config = dict(
    n_layer=10,
    d_model=768,
    n_head=12,
    n_kv_head=12,
    head_dim=64,
    d_mlp=1536,
    vocab_size=26242,
    activation='geglu',
    norm='rmsnorm',
    norm_place='pre',
    norm_eps=1e-05,
    positions='rope',
    rope_base=2300.0,
    rope_fraction=1.0,
    qk_norm=False,
    attn_scale=0.125,
    bias='none',
    tie_embeddings=True,
    parallel_block=False,
    init='normal',
    init_std_qkv=0.0131,
    init_std_o=0.0,
    init_std_up=0.0131,
    init_std_down=0.0,
    optimizer='muon_variant',
    lr=0.0158,
    lr_mult_o=0.656,
    lr_mult_down=3.0,
    beta1=0.93,
    lr_head=0.00571,
    grad_clip=1.0,
    warmup_steps=200,
    schedule='wsd',
    decay_fraction=1.0,
    decay_shape='sqrt',
    final_lr_fraction=0.0,
    batch_tokens=131072,
    seq_len=512,
    doc_mask=True,
    train_tokens=835600000,
    steps=6376,
    dataset='wikipedia_en',
)
MLP neurons of a small language model. Each row is named by its layer, matrix (gate and up: input weights) and neuron, and shows model dimensions 496-591. Each number is 50 + 10 x the weight over its row's rms, rounded and kept within 0 to 99. A neuron's up and down rows have the sign that makes its largest values positive.
Before each neuron's rows, "fires after" lists the tokens most often just before its 100 highest values on Wikipedia text that the model never trained on.

fires after: "6", ",", "0", "9", "4", "2"
L2.gate183:51 50 54 37 57 42 59 48 39 59 51 63 46 42 68 61 41 56 43 48 63 57 52 38 41 36 53 45 71 46 57 43 38 53 52 22 74 51 49 26 44 49 47 53 59 41 38 43 54 43 47 60 54 48 46 60 39 52 58 50 61 67 59 44 50 47 57 52 43 40 48 46 63 55 61 41 56 46 54 51 47 63 47 64 51 43 46 64 41 49 49 58 47 37 51 45
L2.up183:47 36 51 48 39 39 59 70 51 34 56 36 50 53 52 57 47 50 42 51 55 57 58 35 53 54 61 35 59 57 53 48 53 26 40 66 53 55 33 38 38 32 33 45 55 53 63 59 60 39 57 38 55 64 48 58 45 40 44 36 59 53 54 51 52 48 63 55 41 43 56 56 45 39 55 33 42 61 55 43 39 58 40 64 55 70 56 48 46 47 51 58 63 47 53 50

fires after: " ", " P", " v"
L2.gate2:48 62 42 41 62 51 36 32 68 58 48 57 52 51 58 56 59 62 57 54 45 69 57 53 43 49 32 60 47 54 37 40 57 56 61 48 65 55 63 50 47 39 57 39 56 66 61 43 46 59 57 57 33 54 46 57 30 68 58 53 45 56 57 44 33 53 54 46 55 61 48 52 46 42 72 36 54 57 49 38 42 51 47 47 59 53 44 32 65 56 54 65 60 54 73 53
L2.up2:43 66 39 56 42 50 31 42 50 19 54 50 57 36 49 38 57 58 65 52 34 55 57 75 46 45 46 58 40 57 53 35 54 65 62 44 28 58 52 63 35 51 57 44 48 42 35 51 41 57 38 57 53 52 60 49 45 64 39 41 50 46 67 56 54 40 52 62 47 48 45 56 52 43 49 37 47 49 40 52 67 28 33 57 46 36 49 45 55 33 49 56 47 50 30 40

fires after: " there", "|", " There", "There", " N", " V"
L3.gate834:61 36 54 47 46 54 67 34 49 39 28 37 61 69 49 62 57 48 41 47 56 90 37 32 38 35 30 53 55 56 46 31 48 31 47 43 41 48 38 70 50 53 64 73 50 49 37 32 50 43 55 41 51 58 40 47 48 44 57 46 46 58 42 54 36 45 60 56 66 56 47 33 45 46 46 57 44 64 45 61 44 55 40 45 53 54 44 61 36 59 51 44 55 52 46 51
L3.up834:43 50 42 44 53 60 34 56 60 49 54 32 48 60 56 52 47 51 62 24 40 65 60 65 45 48 46 52 41 30 30 43 67 57 43 42 37 56 46 44 38 41 54 50 37 50 54 42 63 47 56 46 40 57 34 54 43 41 58 49 45 49 56 45 39 41 48 47 57 50 61 49 56 46 62 60 60 62 44 49 56 61 44 39 60 41 44 55 73 34 62 72 59 60 39 49

fires after: "0", "6", "5", "2", "7", "3"
L7.gate990:54 56 65 50 59 46 42 45 40 44 49 60 64 48 35 52 39 62 44 39 46 48 49 46 57 43 47 59 57 47 56 58 54 65 57 41 49 52 55 33 59 44 49 33 38 45 43 47 50 51 59 53 47 54 38 35 39 54 47 54 39 34 42 36 63 75 33 60 50 49 31 43 45 62 29 66 47 46 46 39 56 48 44 64 69 57 39 54 41 49 49 61 52 46 43 50
L7.up990:77 53 63 62 39 58 53 42 48 53 45 38 38 45 61 50 26 70 67 49 39 43 62 48 43 49 64 41 45 61 36 43 39 44 51 49 57 51 50 26 51 36 33 44 44 70 59 59 25 44 45 26 35 49 58 63 44 39 59 37 59 48 58 42 48 41 58 64 42 62 51 34 48 56 63 39 49 48 49 42 73 53 64 48 49 43 59 43 54 57 34 68 84 56 38 39

fires after: " ", "1", "0", " ("
L7.gate744:50 44 53 56 36 69 63 55 36 63 56 59 45 48 65 48 62 56 51 66 72 45 52 56 53 46 53 50 63 44 53 49 49 51 53 54 49 50 39 40 37 51 53 66 52 57 50 57 42 53 69 54 72 49 44 57 54 42 36 55 53 50 32 51 37 34 64 60 56 36 39 36 55 68 34 43 43 43 67 48 51 45 63 61 37 54 68 40 37 59 53 51 53 59 60 53
L7.up744:56 43 39 55 46 57 45 59 42 53 50 62 51 41 46 58 48 62 47 45 61 58 54 46 50 50 28 58 63 58 53 42 44 45 56 50 50 57 55 47 50 59 60 56 57 56 71 61 43 46 31 51 52 54 56 34 23 66 53 46 29 62 41 52 57 47 37 62 54 69 48 49 51 39 66 47 45 81 50 61 70 67 35 27 63 30 44 59 45 55 57 48 52 45 42 40

fires after: "0", ".", ",", "5"
L7.gate1177:57 66 36 37 62 27 48 41 24 63 40 57 59 57 58 51 55 43 42 45 58 34 45 50 39 39 48 40 52 51 68 53 63 29 36 54 59 37 57 45 55 50 49 51 44 47 44 61 53 49 43 53 19 49 43 35 43 55 35 41 49 64 59 44 69 50 50 53 61 43 47 49 57 51 53 48 42 44 53 54 56 60 37 63 56 49 67 58 73 38 50 62 55 59 52 45
L7.up1177:44 43 47 67 51 61 60 27 48 41 51 36 47 61 57 49 53 49 51 40 47 58 33 54 40 49 54 57 55 45 59 53 45 50 46 59 49 60 40 33 51 43 42 48 75 57 60 46 43 44 50 46 32 69 48 31 44 52 45 64 42 58 65 71 62 29 42 44 48 42 41 48 40 61 34 51 51 34 61 58 57 64 42 58 47 58 45 38 44 58 45 42 50 67 34 39

fires after: " |", " was", " were"
L3.gate1346:56 31 60 54 49 40 57 55 44 62 40 48 41 44 45 47 62 40 41 58 50 59 72 64 38 56 71 68 49 59 34 54 69 46 71 41 42 48 44 40 49 67 59 52 25 60 63 49 52 50 55 31 49 52 56 65 39 51 51 29 54 52 50 52 86 54 46 63 59 42 43 37 58 46 59 48 58 64 49 50 48 43 65 47 54 48 20 46 47 53 72 59 62 45 37 60
L3.up1346:37 38 49 53 48 50 46 56 46 36 46 44 43 64 59 59 32 61 62 53 56 29 66 56 50 39 58 57 57 46 61 46 62 54 47 69 41 48 54 47 58 55 45 41 55 59 47 55 30 44 48 49 53 56 59 40 39 50 43 57 54 47 51 61 58 43 40 53 41 53 52 50 43 64 39 60 54 43 53 34 35 29 33 63 55 46 32 39 49 51 47 43 62 49 41 47

fires after: " the", " The", "The"
L2.gate1224:61 42 40 50 40 54 54 59 75 37 45 35 43 50 49 46 40 56 57 46 51 55 52 32 53 40 70 55 53 47 47 45 50 39 53 50 55 56 41 52 51 62 38 62 32 53 53 47 49 47 41 55 56 32 56 52 47 36 67 78 50 54 50 52 55 50 16 55 63 43 40 44 37 56 57 52 55 37 52 33 55 40 50 57 50 62 38 45 51 43 40 53 55 61 25 51
L2.up1224:50 33 43 55 55 52 58 51 50 41 46 49 57 53 56 43 44 53 50 47 36 56 34 42 42 60 47 57 45 64 59 63 63 56 44 55 48 46 48 41 51 70 48 52 44 73 64 59 03 42 46 47 47 59 48 53 44 47 68 52 42 53 53 53 43 68 35 56 50 59 45 50 38 71 50 51 55 49 54 29 61 63 52 48 43 62 51 48 66 53 41 42 48 58 38 58

fires after: "\n", "|", " "
L3.gate244:48 39 36 53 49 53 54 40 37 55 37 49 29 37 44 54 38 36 28 50 49 42 41 38 54 52 26 50 52 61 53 51 47 43 62 40 46 50 50 49 60 50 59 39 56 57 39 46 42 64 56 54 54 56 52 38 38 47 47 66 65 51 59 41 40 40 47 44 55 46 40 35 63 46 31 54 48 57 37 48 50 46 43 37 58 55 64 37 41 69 56 50 38 60 45 58
L3.up244:30 47 40 38 65 57 55 40 63 39 46 48 52 49 39 39 63 39 59 57 49 51 63 58 42 59 75 49 77 52 44 50 53 65 62 51 38 40 42 37 59 56 46 51 42 43 32 47 66 57 46 58 68 44 61 41 62 36 52 43 48 51 57 57 51 54 51 58 19 59 51 32 43 60 56 38 59 43 47 36 41 35 37 39 37 56 45 47 63 50 55 64 61 47 38 42

fires after: "\n", " KOR", " Z"
L3.gate56:58 24 64 59 52 62 51 42 50 56 33 50 42 53 42 68 42 55 49 39 65 51 57 45 32 42 49 46 38 58 40 54 42 47 71 68 29 25 53 46 52 30 56 44 59 47 45 54 65 46 53 55 44 43 50 53 41 39 34 43 51 30 43 57 50 69 47 57 60 53 42 38 48 45 39 48 33 55 57 42 65 50 47 55 45 46 49 46 49 61 55 49 50 32 40 47
L3.up56:32 43 50 38 55 48 76 32 43 54 52 54 44 67 29 48 38 50 36 49 59 76 35 40 56 52 71 57 56 62 36 59 48 58 51 41 27 61 56 45 38 56 51 63 51 68 59 51 59 52 68 47 55 35 51 44 66 60 59 52 44 46 47 44 49 53 45 54 51 64 35 45 60 55 48 43 46 55 28 42 55 51 47 44 62 38 49 60 43 53 48 38 44 40 56 69

fires after: " as", " a", " was", "-", "Ch"
L2.gate1115:70 58 39 49 51 58 46 23 34 38 38 73 36 52 64 59 55 57 43 44 67 53 43 59 51 41 69 36 53 56 46 63 51 59 44 49 31 64 35 39 39 62 44 60 49 24 43 66 26 75 36 55 65 44 76 49 47 50 41 58 44 44 50 45 38 60 35 45 37 53 50 67 43 48 32 65 72 45 54 48 53 66 57 45 52 67 63 43 69 54 52 32 45 49 40 45
L2.up1115:60 69 36 62 38 47 58 57 48 57 38 53 51 49 62 55 41 58 44 66 49 55 55 55 50 48 67 37 42 27 42 62 50 57 45 56 43 47 52 32 36 59 52 56 36 48 60 59 57 56 56 64 53 62 38 33 49 43 59 49 47 47 44 56 49 44 51 24 23 43 71 41 37 49 44 57 70 33 45 48 48 44 43 49 50 53 57 45 58 59 44 47 41 51 45 27

fires after: " ", "0", " (", "–"
L7.gate290:55 61 46 70 46 35 68 65 50 67 46 78 45 47 37 49 48 46 38 39 55 55 54 60 55 32 68 43 43 51 38 61 57 31 52 53 53 22 44 40 46 41 49 57 45 62 41 73 41 52 43 50 60 37 52 55 60 42 40 69 60 46 38 45 42 54 53 40 37 49 45 56 46 55 44 46 44 58 34 51 30 59 50 37 45 51 74 57 53 43 42 49 44 62 49 54
L7.up290:56 57 41 48 63 38 63 56 41 56 62 59 41 43 49 49 55 48 48 46 59 39 60 31 65 32 53 55 53 29 45 61 73 54 57 59 60 52 33 43 39 51 37 38 43 74 43 37 36 61 67 54 60 45 38 60 52 51 43 39 39 60 48 51 39 38 50 32 44 58 48 36 51 51 46 60 31 49 42 52 54 62 54 57 50 46 49 47 59 40 40 45 58 44 53 42

fires after: "\n", "\"", " ", ")"
L3.gate43:33 41 47 58 55 60 55 42 52 49 32 52 52 58 36 32 57 57 61 45 64 43 56 56 56 49 56 58 60 50 46 44 42 62 41 51 59 55 60 53 70 49 56 38 61 45 43 47 53 62 73 70 39 46 40 34 54 56 36 49 36 60 40 58 46 51 61 53 55 46 42 52 40 45 43 65 39 36 40 27 49 61 51 70 54 56 43 42 47 36 38 55 50 59 54 45
L3.up43:50 41 34 58 62 69 48 52 65 67 44 51 53 62 51 41 51 54 64 57 46 51 51 57 42 49 55 61 69 58 73 57 36 55 40 26 53 46 60 62 81 57 45 46 68 48 49 49 50 53 56 45 33 62 52 42 55 37 55 44 37 58 46 47 43 63 82 47 57 32 34 51 50 69 58 63 56 43 32 48 60 57 56 70 54 54 51 41 48 39 49 52 49 62 48 38

fires after: "\n", "The", " The", " =="
L3.gate1286:34 61 52 46 56 73 60 62 50 41 35 48 37 42 47 54 31 47 44 59 36 38 59 47 62 52 49 50 51 42 45 46 57 44 46 58 72 60 40 49 38 54 53 52 44 55 47 45 41 42 59 68 56 49 58 45 39 49 49 48 48 35 59 43 28 51 32 55 28 50 66 53 55 60 55 67 45 29 52 21 51 46 57 49 51 42 68 45 57 53 53 50 42 47 51 62
L3.up1286:45 35 80 58 51 52 38 41 36 44 50 56 72 52 51 54 55 45 35 39 47 65 50 61 41 53 36 47 59 33 45 38 56 70 41 57 52 44 34 38 28 71 47 50 45 53 45 30 37 30 34 55 63 77 68 48 46 46 32 44 47 61 57 46 39 54 38 49 56 43 45 53 60 59 55 52 63 54 64 27 65 47 35 45 52 50 63 38 60 55 67 51 47 52 63 44

fires after: "\n", "7", "-", " ", " |"
L7.gate690:44 44 49 52 45 47 61 51 36 50 61 47 38 57 34 47 42 40 58 44 42 69 53 29 45 46 46 62 49 33 52 36 37 47 51 70 44 53 56 45 48 57 52 75 48 47 68 45 52 40 52 44 51 56 47 55 63 50 51 53 61 40 39 46 50 65 71 53 61 67 49 51 63 52 57 49 58 58 40 55 32 53 61 62 55 46 34 46 47 52 49 58 61 47 69 57
L7.up690:46 57 52 52 69 51 49 48 57 56 54 44 48 61 36 54 60 53 36 33 57 60 55 41 34 47 38 42 68 58 59 51 54 53 27 54 41 48 71 52 52 61 49 49 54 47 59 57 41 43 31 49 36 65 34 47 48 44 66 50 51 52 63 47 48 69 66 37 44 50 23 43 49 30 39 44 52 50 44 63 39 48 44 38 42 43 40 60 28 39 45 35 47 63 48 81

fires after: "\n", " ", " Apps", "W", "E", " %"
L3.gate854:65 42 46 42 48 57 77 45 42 60 57 54 54 60 53 66 55 62 60 43 62 19 40 37 61 37 57 68 57 47 59 41 50 48 48 42 58 50 55 36 48 72 23 53 52 40 63 57 42 63 40 64 55 48 55 50 46 37 55 39 49 69 40 39 41 53 51 44 42 45 38 52 63 61 52 45 64 70 54 44 46 42 59 55 55 47 50 47 44 47 68 49 59 73 56 55
L3.up854:47 51 39 56 64 52 62 56 41 43 37 42 65 55 52 31 65 62 34 70 57 52 60 53 45 44 33 75 51 48 71 45 37 35 52 64 46 61 56 52 74 34 42 50 64 54 44 48 42 12 29 60 50 59 51 46 47 63 37 61 58 46 46 52 55 51 62 60 53 42 63 65 45 56 49 52 48 46 51 53 63 65 53 57 46 43 48 32 57 32 36 64 63 38 51 34

fires after: " (", ";", "-", "\n"
L2.gate52:39 55 52 45 42 53 52 47 34 39 68 28 45 46 51 47 64 40 46 49 47 41 60 47 32 53 32 44 35 41 34 53 57 47 49 71 33 60 52 37 53 66 47 49 76 58 41 52 56 64 68 47 48 36 37 41 30 57 65 47 54 30 75 59 48 66 41 48 68 28 48 65 55 60 33 56 41 52 57 59 42 46 53 74 53 37 56 55 47 59 51 46 36 47 52 50
L2.up52:35 60 57 55 45 57 38 38 60 46 66 51 51 42 43 51 60 52 46 72 54 44 55 46 55 60 57 30 42 50 41 30 40 50 52 68 37 61 69 36 41 75 50 39 58 47 45 59 41 44 52 55 59 48 62 36 21 55 69 59 60 44 63 54 37 41 47 57 54 42 54 46 47 46 56 44 50 63 41 63 59 39 51 42 45 55 36 48 64 64 48 51 48 45 40 50

fires after: " ", "1", "–", "-"
L7.gate697:41 40 45 62 53 45 36 66 33 64 54 59 42 46 51 45 39 28 54 45 66 59 57 58 69 50 32 62 50 52 52 56 48 56 40 64 64 54 58 51 46 49 61 50 53 40 32 57 47 41 40 54 67 53 35 50 60 58 45 50 58 59 44 33 68 39 44 50 62 31 50 53 45 57 34 55 38 57 69 37 42 55 65 37 52 62 58 63 49 38 58 51 48 46 38 38
L7.up697:59 50 68 57 54 57 50 52 49 60 44 62 45 25 48 60 51 57 41 59 27 49 57 43 51 54 57 44 45 46 48 42 63 36 52 50 48 37 55 36 44 63 41 51 49 52 44 56 39 52 43 55 51 50 61 64 53 48 41 28 44 51 31 52 66 49 39 44 43 59 47 34 39 40 56 43 43 41 54 30 65 45 58 43 35 54 46 48 29 59 55 36 60 43 47 44

fires after: "\n", " (", "round", " the", " P"
L2.gate897:47 54 40 44 43 44 36 43 45 55 42 43 60 36 65 47 63 68 33 49 49 66 50 44 38 51 56 51 56 57 43 01 64 44 55 34 65 32 53 61 60 38 46 51 37 44 57 39 43 48 40 64 40 57 49 31 49 47 41 49 64 54 46 60 34 38 51 56 46 38 65 36 59 54 34 39 50 42 40 46 55 37 44 33 37 49 49 47 58 52 23 45 58 41 52 44
L2.up897:45 38 51 37 51 45 56 62 65 39 47 37 69 34 45 48 45 58 48 66 53 41 51 46 43 59 66 46 60 63 49 22 64 51 41 62 43 64 42 44 61 37 51 40 52 48 29 47 51 38 41 41 73 44 39 30 58 40 41 43 48 51 51 53 58 40 49 77 57 62 50 56 50 58 37 49 61 53 39 38 54 54 49 42 43 52 36 46 45 44 49 56 60 51 47 65

fires after: "\n", "==", " He"
L3.gate1357:64 46 71 38 71 43 45 61 55 36 53 52 49 37 51 53 45 57 56 62 51 70 54 39 44 67 52 51 43 61 42 62 47 48 61 42 53 42 42 51 28 60 38 56 47 44 42 69 53 69 49 40 56 59 37 32 48 52 48 42 54 49 51 29 42 63 43 57 47 49 52 49 40 59 40 39 52 50 64 37 57 43 62 46 42 43 38 60 50 33 52 46 54 65 52 34
L3.up1357:45 55 56 61 53 59 52 52 68 38 64 33 44 40 33 43 52 43 38 56 47 40 61 30 41 52 49 58 44 53 45 48 43 38 58 28 53 58 67 63 39 36 58 53 50 56 63 58 53 46 54 50 67 57 52 39 41 58 48 48 60 58 52 51 44 43 56 40 42 44 62 46 56 38 24 48 58 50 56 45 62 36 47 45 48 56 46 55 68 39 64 50 56 40 49 38

fires after: " |", "|"
L7.gate28:49 52 49 45 45 52 60 56 28 42 52 39 51 53 57 53 27 49 50 59 70 33 56 49 28 30 38 48 50 40 31 55 39 42 52 46 44 55 38 44 50 38 53 71 42 38 49 51 47 50 56 67 30 54 51 57 60 73 57 46 54 40 63 50 38 53 43 40 52 50 53 30 56 48 63 62 56 46 59 46 48 60 45 53 41 60 57 49 58 58 30 37 59 45 51 50
L7.up28:57 35 51 65 56 36 68 53 47 70 54 44 46 54 51 51 48 47 39 46 55 49 64 53 32 56 44 59 55 70 57 36 61 53 38 59 35 61 65 47 71 55 57 48 48 49 49 50 48 46 54 44 35 26 41 60 63 51 56 42 55 64 52 50 37 48 52 42 43 68 59 38 49 40 35 61 39 61 53 43 37 48 41 51 34 45 58 39 49 42 38 33 40 50 30 62

fires after: " \"", "-", "\n", " (", ".", "=="
L7.gate415:58 44 56 53 42 46 40 52 58 34 43 54 56 42 45 55 48 49 52 59 49 51 38 45 51 57 43 66 32 67 51 39 65 42 41 35 26 51 43 54 46 52 40 31 56 49 58 60 59 66 60 61 54 44 43 62 55 51 56 41 49 66 49 48 62 34 51 52 43 61 55 69 64 55 51 39 63 46 54 43 50 47 44 47 45 34 48 51 34 47 65 58 48 59 41 65
L7.up415:48 64 69 60 62 51 49 41 38 54 62 44 47 45 29 49 38 56 38 48 53 49 74 50 54 39 41 55 48 54 41 46 48 44 57 59 55 51 61 58 35 64 58 28 61 65 55 50 27 46 50 41 55 70 48 56 41 52 60 45 48 46 55 61 46 50 42 47 62 55 60 43 57 57 61 49 50 65 55 42 55 44 55 46 62 53 49 73 41 44 48 53 52 46 50 57

fires after: "3", "2", "6", "8", "4"
L2.gate380:44 54 50 42 50 69 47 38 68 53 37 53 30 45 54 40 52 45 53 42 61 62 44 38 48 44 51 47 51 26 31 54 57 59 58 54 29 42 52 35 45 60 59 30 47 52 39 56 52 47 36 41 46 45 45 48 61 58 54 35 79 50 41 42 43 29 37 57 42 47 43 54 45 51 58 30 54 51 63 60 51 47 43 65 42 50 37 43 41 48 49 49 40 36 53 53
L2.up380:40 29 42 49 62 43 58 60 50 45 44 53 58 74 56 50 56 46 60 43 48 39 65 33 39 36 37 45 35 65 51 52 47 58 41 60 54 57 34 47 63 55 59 37 50 44 51 58 35 38 36 31 34 49 34 56 45 45 41 45 47 48 57 40 48 47 54 52 42 64 49 66 55 36 64 49 59 53 49 50 43 66 51 59 58 56 49 60 57 47 56 42 55 29 45 38

fires after: "\n", " |", "|---|---|---|---"
L2.gate6:31 37 48 46 55 62 61 46 45 42 51 50 40 32 49 56 38 55 42 51 35 43 59 29 58 41 62 50 56 48 35 42 45 50 63 53 50 54 50 43 40 35 49 57 29 47 34 33 35 44 55 68 55 47 71 43 64 44 66 57 50 48 53 48 39 50 36 47 37 40 63 56 56 47 54 31 51 54 48 39 55 45 48 37 36 38 39 60 58 29 73 39 56 50 46 45
L2.up6:50 52 44 32 59 42 27 40 44 64 44 49 39 38 52 36 51 34 44 40 45 58 57 33 37 57 58 53 42 76 49 49 41 65 49 38 48 44 53 36 44 41 44 55 26 52 54 47 57 56 47 59 61 52 55 60 60 62 52 47 55 40 43 42 46 35 54 53 58 34 35 55 41 51 47 46 49 45 46 46 66 53 57 56 36 33 35 54 45 35 48 46 54 65 35 52

fires after: " S", "S", " F", " T", " (", "T"
L2.gate360:54 44 56 47 55 38 43 63 35 51 46 43 53 43 55 44 42 57 56 55 51 67 48 55 53 54 43 42 51 43 61 52 58 46 74 49 45 55 43 41 52 38 23 50 63 63 45 56 51 59 55 46 33 30 50 42 36 34 44 64 45 62 52 49 31 52 56 45 34 38 67 51 55 55 34 56 40 59 39 54 44 53 46 63 60 50 50 30 54 44 41 44 42 65 23 50
L2.up360:57 47 51 63 48 41 30 53 58 65 58 62 49 39 55 46 64 49 38 64 56 39 51 44 36 54 71 56 46 53 61 47 46 60 46 55 52 43 57 30 51 49 47 54 58 62 50 41 36 59 59 64 38 48 51 52 49 57 50 51 38 52 49 27 42 56 66 50 41 50 48 36 56 43 58 59 45 50 52 60 67 71 53 47 59 55 45 24 54 54 54 55 62 69 66 52

fires after: "-", " |", " was", " G", " a", " In"
L3.gate630:51 23 60 54 36 62 44 32 34 48 50 39 46 41 77 57 50 72 47 45 69 50 32 60 47 56 65 55 55 57 45 63 59 26 44 43 56 49 48 41 57 46 25 53 41 35 42 47 49 63 55 47 38 48 48 50 43 40 27 44 45 42 49 65 54 49 51 71 64 55 51 50 53 41 56 48 38 49 52 35 56 57 47 55 39 61 43 58 57 48 56 43 59 44 59 42
L3.up630:52 60 55 35 45 64 50 45 58 42 50 39 63 53 61 65 24 61 66 57 46 49 62 56 52 58 26 49 53 41 81 37 55 66 36 27 60 56 52 43 57 48 49 52 48 53 43 58 64 59 57 67 70 50 62 34 49 44 37 51 63 42 53 61 47 39 50 31 40 54 59 47 43 36 67 41 36 44 38 49 50 52 51 59 40 46 51 49 50 49 52 47 68 46 42 51

fires after: " |", " ", "6", " (", "5", " to"
L3.gate1380:41 43 48 28 56 50 50 63 43 42 56 46 55 42 64 37 47 72 39 62 59 48 52 36 44 51 46 46 51 56 49 33 59 39 68 66 42 44 47 76 46 56 55 69 37 57 63 40 39 37 56 56 45 45 60 53 48 65 59 41 47 51 44 46 54 41 38 70 29 52 60 46 58 42 46 48 48 48 46 44 49 46 56 46 58 63 61 34 45 33 68 44 52 54 58 32
L3.up1380:54 57 47 38 48 59 33 55 36 42 51 43 48 45 50 51 55 41 43 63 58 50 38 43 45 59 55 54 54 56 39 54 50 44 61 32 40 44 62 62 46 40 62 54 42 42 62 54 47 48 51 53 50 44 65 82 53 52 48 47 35 41 40 53 67 41 50 47 38 69 47 56 42 35 36 55 42 51 49 65 47 41 50 59 55 38 42 50 60 51 50 63 50 68 61 56

fires after: "1", "9", " |", "0", "–", "|"
L7.gate711:41 61 65 38 56 35 44 49 49 47 39 39 74 44 49 63 47 50 48 57 42 42 56 46 46 46 60 49 42 37 39 59 54 47 66 52 53 38 61 49 55 40 54 31 24 64 52 45 49 43 52 53 53 34 52 65 41 37 49 53 54 45 50 44 52 53 47 49 31 41 46 61 41 44 57 45 47 60 54 47 37 36 40 55 53 52 53 64 52 66 43 64 44 64 49 48
L7.up711:31 34 64 33 59 47 50 52 48 47 54 34 48 58 51 49 45 41 50 42 45 38 46 59 36 49 79 38 52 61 55 60 51 44 54 55 32 43 49 64 53 44 54 51 59 47 38 37 62 49 56 60 26 57 55 50 64 54 52 53 37 55 42 28 60 48 69 38 62 57 59 51 50 41 32 56 43 55 63 52 41 65 69 48 50 61 50 30 37 39 53 58 21 45 47 51

fires after: "\n", ",", " of", " and"
L2.gate341:49 62 29 47 47 47 56 49 37 37 58 47 42 42 37 42 56 75 72 53 36 45 54 53 49 61 45 51 61 63 34 53 52 50 53 46 38 47 39 27 52 69 44 57 45 54 33 49 57 57 61 71 53 49 68 40 60 34 53 60 54 53 44 56 51 51 39 59 43 62 53 53 46 45 45 42 53 35 72 32 54 54 53 50 47 42 53 62 19 45 59 47 54 60 54 50
L2.up341:45 75 59 47 60 47 43 38 29 65 63 57 37 58 41 45 48 67 63 54 56 42 45 48 49 43 42 41 56 52 47 35 42 62 46 41 43 46 51 18 57 59 50 53 55 54 62 55 51 53 37 51 41 42 60 68 47 41 43 50 53 50 43 38 44 45 69 54 39 57 46 45 42 48 60 40 56 39 51 52 41 86 53 57 50 24 58 60 48 52 67 71 56 47 56 30

fires after: "1", "2", "6", "8", "3", "9"
L2.gate80:69 62 58 61 42 52 58 37 57 43 67 53 63 46 43 40 62 54 56 60 49 38 45 66 61 55 44 51 43 55 35 42 53 48 67 53 44 48 61 22 67 50 45 34 50 43 42 45 61 78 65 49 31 59 52 53 40 58 65 55 44 45 47 38 56 56 48 34 57 60 58 57 60 42 56 29 54 50 45 46 58 56 46 54 54 40 61 49 58 36 56 56 41 39 42 61
L2.up80:28 64 54 68 51 40 46 59 47 29 29 55 63 47 47 50 40 49 52 44 42 60 58 52 49 50 57 60 43 46 37 35 56 50 43 58 48 44 45 62 76 67 52 47 54 38 59 45 34 43 58 55 46 32 44 48 52 51 64 42 54 40 43 51 70 52 56 44 57 52 52 76 53 37 58 42 53 50 57 45 51 38 56 49 51 30 49 54 69 42 62 46 67 62 46 62

fires after: ".", " MF", " DF", "8", "3", "\n"
L3.gate394:60 58 41 57 52 56 45 48 69 51 58 59 40 54 38 31 54 57 51 36 42 47 28 56 55 56 65 43 45 63 39 61 54 36 57 77 49 45 51 29 47 47 57 52 50 44 49 53 64 42 58 48 50 43 52 61 34 45 55 51 34 48 39 39 61 40 48 52 43 60 39 63 56 49 44 47 43 36 57 26 50 36 52 36 33 50 47 63 66 53 47 71 36 54 27 54
L3.up394:62 51 67 57 47 60 56 45 64 51 48 61 48 49 70 45 47 45 52 61 38 65 56 56 51 50 46 43 48 41 55 59 33 50 41 35 35 55 56 54 41 44 64 68 48 71 59 51 34 63 40 50 54 57 41 49 60 43 53 49 47 59 45 53 44 64 55 24 47 69 39 59 42 44 66 48 39 47 48 49 44 39 44 51 41 46 50 51 67 61 42 45 56 49 38 62

fires after: ",", ".", "3", "\n"
L2.gate1063:40 56 55 49 52 56 60 25 44 42 46 53 50 41 43 65 48 40 68 51 42 73 56 55 58 29 54 69 36 63 61 54 56 57 47 36 50 35 53 52 51 60 53 35 47 50 42 57 52 67 39 45 53 46 52 58 40 56 56 35 58 32 43 50 61 52 60 64 31 59 54 53 52 64 42 36 38 43 57 36 40 48 43 61 60 52 31 57 40 46 50 63 41 62 65 51
L2.up1063:41 57 40 50 41 54 37 35 60 53 49 53 50 42 27 54 59 40 69 47 33 55 69 62 43 38 57 57 39 74 43 39 53 42 44 71 59 39 47 50 49 59 31 62 60 42 32 61 36 54 42 42 41 52 49 67 59 60 48 43 52 48 49 45 65 41 53 34 48 73 57 37 67 44 55 36 28 33 54 37 48 51 63 52 59 50 46 42 45 48 39 46 68 63 35 72